Part of a small language model's weights.
Training: a variant of Adam for these matrices, 158M tokens, 10117 steps.
MLP neurons of a small language model. Each row is named by its layer, matrix (gate and up: input weights; down: output weights) and neuron, and shows model dimensions 160-223. Each number is 50 + 15 x the weight over its row's rms, rounded and kept within 0 to 99. A neuron's up and down rows have the sign that makes its largest values positive.
After each neuron's rows, "fires on" lists the tokens most often at its 100 highest values on Wikipedia text that the model never trained on; "fires before" lists the tokens most often just after its 100 highest values on Wikipedia text that the model never trained on.

L8.gate131:37 27 37 57 46 51 72 37 67 57 48 29 50 53 62 71 48 70 47 43 35 39 79 58 74 29 59 26 88 55 60 40 41 51 42 57 50 58 49 50 52 53 44 72 54 28 76 50 53 61 81 50 33 26 53 43 33 30 63 61 82 73 42 54
L8.up131:69 33 47 50 26 31 39 54 42 73 28 34 41 56 66 32 34 51 34 68 80 51 68 46 44 31 47 33 51 51 45 45 62 63 44 73 35 48 71 40 38 43 41 70 63 54 47 68 62 59 27 46 31 20 40 46 23 37 49 87 44 63 29 57
L8.down131:62 27 58 48 33 22 19 26 50 52 43 64 69 43 52 55 56 55 40 55 59 39 48 38 37 68 59 69 63 53 49 50 42 59 62 51 51 51 26 56 39 35 52 47 35 31 21 56 43 46 66 82 46 54 66 81 10 34 36 66 40 68 33 43
fires on: "ol", "res", "erv", "as"
fires before: "it", "ic", "id", "ice", "ent"

L6.gate67:68 50 32 31 53 59 65 67 38 47 53 37 35 45 51 59 55 48 47 78 64 70 67 28 35 64 64 46 60 51 51 40 33 42 51 37 45 34 48 44 59 62 51 50 58 57 61 36 43 13 19 56 53 48 67 36 62 51 61 45 41 31 65 40
L6.up67:36 50 24 73 40 54 36 16 45 56 53 34 42 44 42 40 56 30 46 51 66 45 25 74 39 46 43 29 38 31 49 54 70 56 36 56 53 69 57 61 64 66 41 34 32 41 51 54 45 54 49 37 40 66 68 75 45 47 19 27 55 47 55 67
L6.down67:79 32 59 54 47 58 50 37 22 78 42 67 49 47 68 54 40 36 21 46 32 47 66 56 69 61 81 53 37 47 57 47 83 00 59 78 58 47 69 56 74 62 53 60 44 51 35 59 38 24 46 31 73 56 48 49 36 55 41 54 25 62 61 27
fires on: "he", "re", " He", "e", " he", " It"
fires before: " was", " he", " m", " s", " is", " st"

L6.gate419:41 66 35 32 40 57 50 28 45 60 49 46 41 50 62 35 99 45 55 25 61 42 44 21 75 53 30 57 76 71 53 37 51 51 35 63 70 75 58 60 64 43 77 42 22 50 57 28 33 60 31 47 61 49 32 64 27 48 35 77 60 40 46 29
L6.up419:70 52 76 68 71 43 18 43 73 54 55 55 33 52 47 57 40 78 60 27 39 57 37 58 51 41 47 51 66 54 57 53 55 62 52 48 29 61 41 49 38 56 51 60 24 45 66 54 73 41 63 60 69 77 44 54 33 70 50 63 62 38 56 29
L6.down419:61 56 49 55 51 38 81 60 58 34 56 71 34 22 79 39 12 18 59 56 39 14 54 56 52 67 57 42 52 74 49 33 48 38 56 40 54 54 41 56 48 43 46 48 22 19 06 23 75 61 65 46 40 81 35 48 34 16 54 44 62 78 58 68
fires on: "if", "ain", "k", "ing", "al"
fires before: "e", "orn", "y", "ic", "ied", "st"

L4.gate643:58 63 50 24 42 55 56 36 57 53 49 51 48 56 52 42 99 52 49 55 45 59 45 40 56 30 44 27 70 77 54 37 65 70 54 32 85 61 54 52 52 61 58 28 27 55 43 56 50 32 33 45 74 38 25 24 30 59 44 39 49 50 40 52
L4.up643:38 47 68 36 49 52 23 61 66 10 54 78 45 59 74 37 58 64 57 92 39 41 46 46 41 64 54 54 49 53 48 57 55 45 61 54 39 58 52 54 56 78 58 46 49 17 37 20 40 45 66 77 46 38 65 56 36 43 64 51 57 46 53 54
L4.down643:51 49 65 40 20 37 34 36 68 57 50 81 34 46 55 19 26 23 63 41 64 39 35 69 54 45 41 82 50 52 53 21 77 67 29 79 60 67 48 39 53 06 44 29 26 36 43 73 32 66 58 75 60 59 39 34 39 39 36 31 43 51 39 46
fires on: "%", " but", "ace", " L"
fires before: " |\n", " |", " the", " in", " it", ","

L4.gate544:60 63 45 45 31 20 44 39 47 58 48 64 58 70 83 48 45 80 41 53 36 51 36 31 43 56 29 39 62 67 55 47 57 67 33 60 46 68 53 44 50 35 30 25 40 38 42 24 53 32 61 51 29 50 45 47 40 59 20 55 64 53 47 44
L4.up544:41 65 66 58 42 69 34 44 60 43 50 70 52 75 52 46 49 38 42 76 00 55 52 31 62 51 44 32 67 62 53 40 56 67 40 49 50 34 69 60 51 52 61 51 61 77 60 62 53 46 81 47 26 49 40 64 55 43 58 23 60 66 40 63
L4.down544:50 66 67 63 49 56 19 18 53 56 52 57 48 71 51 30 32 75 70 50 25 53 56 38 51 52 60 64 53 34 42 46 43 75 29 44 51 80 31 33 67 60 41 25 51 60 56 47 46 57 75 52 81 14 27 59 35 53 34 73 53 63 50 49
fires on: " pl", "are", " Sp", " st", " St"
fires before: "ace", "er", "at", ":", "ec"

L8.gate183:26 34 08 48 58 15 71 65 48 50 40 57 34 69 40 70 41 66 62 52 57 29 26 67 24 57 58 75 47 43 25 55 56 72 47 38 42 54 50 57 56 60 44 50 58 62 25 71 69 30 27 42 28 48 55 36 65 48 80 31 63 57 45 35
L8.up183:34 56 43 72 32 73 74 28 45 61 27 22 44 54 69 55 56 38 64 44 67 66 42 53 87 51 45 41 43 57 68 62 09 84 49 48 67 55 72 52 61 32 50 73 69 67 75 51 37 27 52 56 50 49 56 61 71 57 73 21 40 75 65 41
L8.down183:50 72 42 34 41 29 49 56 19 32 36 79 24 57 44 37 38 49 45 52 55 55 56 62 17 36 30 34 46 55 38 45 38 37 73 34 71 70 37 75 22 50 58 56 47 44 58 54 88 24 35 58 69 50 59 45 52 46 60 44 46 66 65 29
fires on: "ab", "f", "le", "ib", "a"
fires before: "le", "l", "il", " to"

L8.gate627:38 46 43 57 53 42 59 32 57 81 53 70 18 72 49 58 40 50 28 29 59 38 58 57 34 65 41 61 57 72 53 73 34 50 67 55 61 81 39 56 49 35 47 56 32 36 50 81 49 57 38 36 57 42 43 53 62 32 48 40 45 41 72 42
L8.up627:64 50 68 62 38 49 53 56 64 44 57 64 40 41 37 47 53 43 34 62 30 39 14 43 39 66 45 69 44 29 62 68 56 58 48 55 35 71 51 58 36 32 58 45 32 29 44 79 26 42 59 44 53 39 52 53 71 54 69 34 51 66 60 42
L8.down627:73 49 38 55 51 41 47 55 61 68 62 57 42 42 49 55 45 44 44 89 38 33 62 65 31 64 49 81 54 34 36 62 22 15 36 47 60 52 36 43 27 78 65 31 60 53 48 38 44 67 50 62 66 55 25 44 29 54 55 42 21 41 46 55
fires on: "ab", "ib"
fires before: "le", "il"

L8.gate117:36 42 74 55 43 96 43 68 64 72 56 82 35 27 67 80 40 32 46 53 42 43 52 57 58 47 70 41 58 62 51 69 39 48 62 74 68 42 49 63 60 51 61 32 51 50 64 53 65 53 35 50 57 39 49 58 59 52 75 25 36 64 35 53
L8.up117:52 59 64 53 39 61 37 57 59 52 58 40 70 59 50 53 72 26 67 25 39 59 64 49 48 58 29 61 53 63 47 52 62 64 49 92 74 63 61 43 36 71 89 27 50 46 63 45 56 66 57 17 63 52 36 50 53 44 46 54 42 73 46 54
L8.down117:50 34 41 41 72 36 58 21 25 55 47 36 77 40 45 56 59 63 62 22 54 59 44 56 55 64 58 21 41 44 58 36 53 48 44 74 46 54 43 41 58 67 66 65 58 23 41 44 42 24 41 44 74 48 64 39 76 68 55 62 32 72 29 46
fires on: "1", "t", "2", "3", " ", "6"
fires before: "ember", ",", "0", "1", "2", "3"

L8.gate202:66 53 55 53 36 57 62 63 81 62 42 60 39 19 49 37 55 29 70 33 47 48 76 66 30 48 65 43 29 56 19 62 47 82 62 42 60 54 57 43 59 46 55 78 42 41 53 31 53 58 51 58 28 28 49 68 69 53 60 44 57 69 51 45
L8.up202:73 49 46 76 40 63 53 73 67 66 43 21 30 50 69 33 50 33 52 46 77 30 53 54 40 41 54 66 64 61 19 52 80 81 47 65 64 55 39 28 66 24 13 18 38 71 42 46 50 65 40 57 95 71 35 61 50 41 55 75 44 36 57 36
L8.down202:73 28 44 33 34 80 48 43 44 49 53 45 88 41 59 65 41 45 43 39 70 42 61 73 81 43 29 62 35 32 52 41 75 44 61 46 83 34 38 61 47 64 52 38 55 56 27 55 74 47 42 41 75 34 42 56 47 44 44 30 33 26 58 50
fires on: " ", "og", "c", "t", "ic"
fires before: "2", "1", "3", "y", "6", "5"

L8.gate186:33 36 56 57 43 79 61 27 55 62 46 42 61 76 76 70 36 73 81 54 49 67 55 57 61 50 49 57 59 36 52 20 46 78 45 53 40 31 23 44 63 54 47 39 43 72 46 17 63 43 34 53 57 42 17 30 57 49 52 35 19 45 69 45
L8.up186:18 66 66 79 77 62 66 25 21 67 50 22 38 61 37 46 99 45 35 35 55 66 57 38 21 62 56 36 47 53 46 50 59 67 62 37 31 49 54 42 38 56 60 67 36 50 58 31 68 41 45 50 44 57 61 43 31 64 42 51 43 57 56 62
L8.down186:77 62 59 66 30 63 48 43 52 63 54 60 60 72 77 42 34 43 52 58 45 37 82 36 15 19 44 46 68 18 40 38 35 31 09 54 51 19 51 80 77 51 45 48 48 64 26 61 55 53 82 74 71 59 45 48 58 81 41 44 46 64 49 35
fires on: " He", "ivers", " he", " It"
fires before: "ity", " was", " is", " has"

L6.gate331:59 68 86 49 28 57 84 63 58 86 59 45 43 43 47 57 56 58 57 51 61 36 61 45 47 21 35 31 57 50 69 61 45 51 38 71 48 56 52 37 49 63 48 67 80 26 44 64 34 64 24 34 31 20 38 41 29 50 92 51 59 35 35 72
L6.up331:58 67 61 39 73 47 56 64 53 43 55 57 45 60 51 29 53 60 75 47 75 50 70 27 60 25 54 41 67 24 62 36 35 70 23 47 42 47 39 48 63 50 55 54 46 61 61 25 50 54 46 54 51 43 24 37 40 38 80 57 68 58 51 57
L6.down331:43 48 85 60 49 05 43 39 23 70 54 33 59 57 62 54 65 21 41 53 48 74 49 56 49 48 35 57 47 80 51 37 50 54 54 43 36 46 65 50 48 48 35 56 56 62 55 38 38 66 86 41 49 47 55 51 43 40 46 44 49 61 49 16
fires on: "erv", " part", "ubl", " app", "art", "ro"
fires before: "ed", "ic", " of", "at", "ice", "y"

L8.gate567:47 48 71 54 55 36 47 29 51 63 58 55 50 70 52 42 80 58 44 55 35 42 79 66 83 37 62 34 98 67 45 39 61 40 40 61 55 15 15 69 71 51 35 40 73 37 30 67 38 88 57 78 50 37 42 48 56 20 11 54 73 47 69 41
L8.up567:63 58 70 63 47 59 64 08 91 67 53 48 58 37 39 29 56 40 67 23 37 64 53 30 62 29 61 52 31 65 64 30 71 51 54 43 43 53 42 34 47 26 57 58 59 42 41 61 41 63 41 67 55 35 59 56 19 53 38 40 64 61 37 57
L8.down567:64 53 40 53 63 57 26 72 65 29 65 56 58 27 46 65 40 37 56 54 54 22 47 49 19 35 27 59 50 54 42 49 48 52 48 52 34 41 50 71 53 40 37 53 48 33 38 34 15 33 34 48 43 67 62 66 48 77 41 50 26 63 32 61
fires on: "ain", "n", "m", "al", "es", "en"
fires before: "st", "y", "ou", "s", "ed", "c"

L8.gate146:76 66 47 47 33 64 65 47 43 41 52 42 52 38 49 28 57 35 59 68 47 57 71 45 54 40 63 56 44 28 67 70 52 55 61 64 42 30 66 64 65 47 33 43 44 49 48 31 57 63 37 65 29 61 41 59 62 55 65 23 48 51 43 37
L8.up146:27 33 68 37 48 63 78 57 35 52 39 54 73 53 47 42 29 62 49 29 84 42 33 54 39 73 53 55 69 45 42 60 36 53 18 38 54 58 29 40 72 39 58 73 62 57 71 44 46 60 81 34 38 47 38 58 64 42 48 34 42 36 48 53
L8.down146:41 44 47 57 26 61 64 61 63 54 57 41 32 36 23 29 57 69 38 49 38 43 67 56 66 67 62 66 38 50 88 76 79 57 48 24 51 26 41 19 40 39 48 49 75 36 42 70 43 50 50 45 40 25 62 51 54 48 52 23 57 66 77 20
fires on: "t", "am", "m", "l", "oh", "im"
fires before: "ember", "es", "n", "or"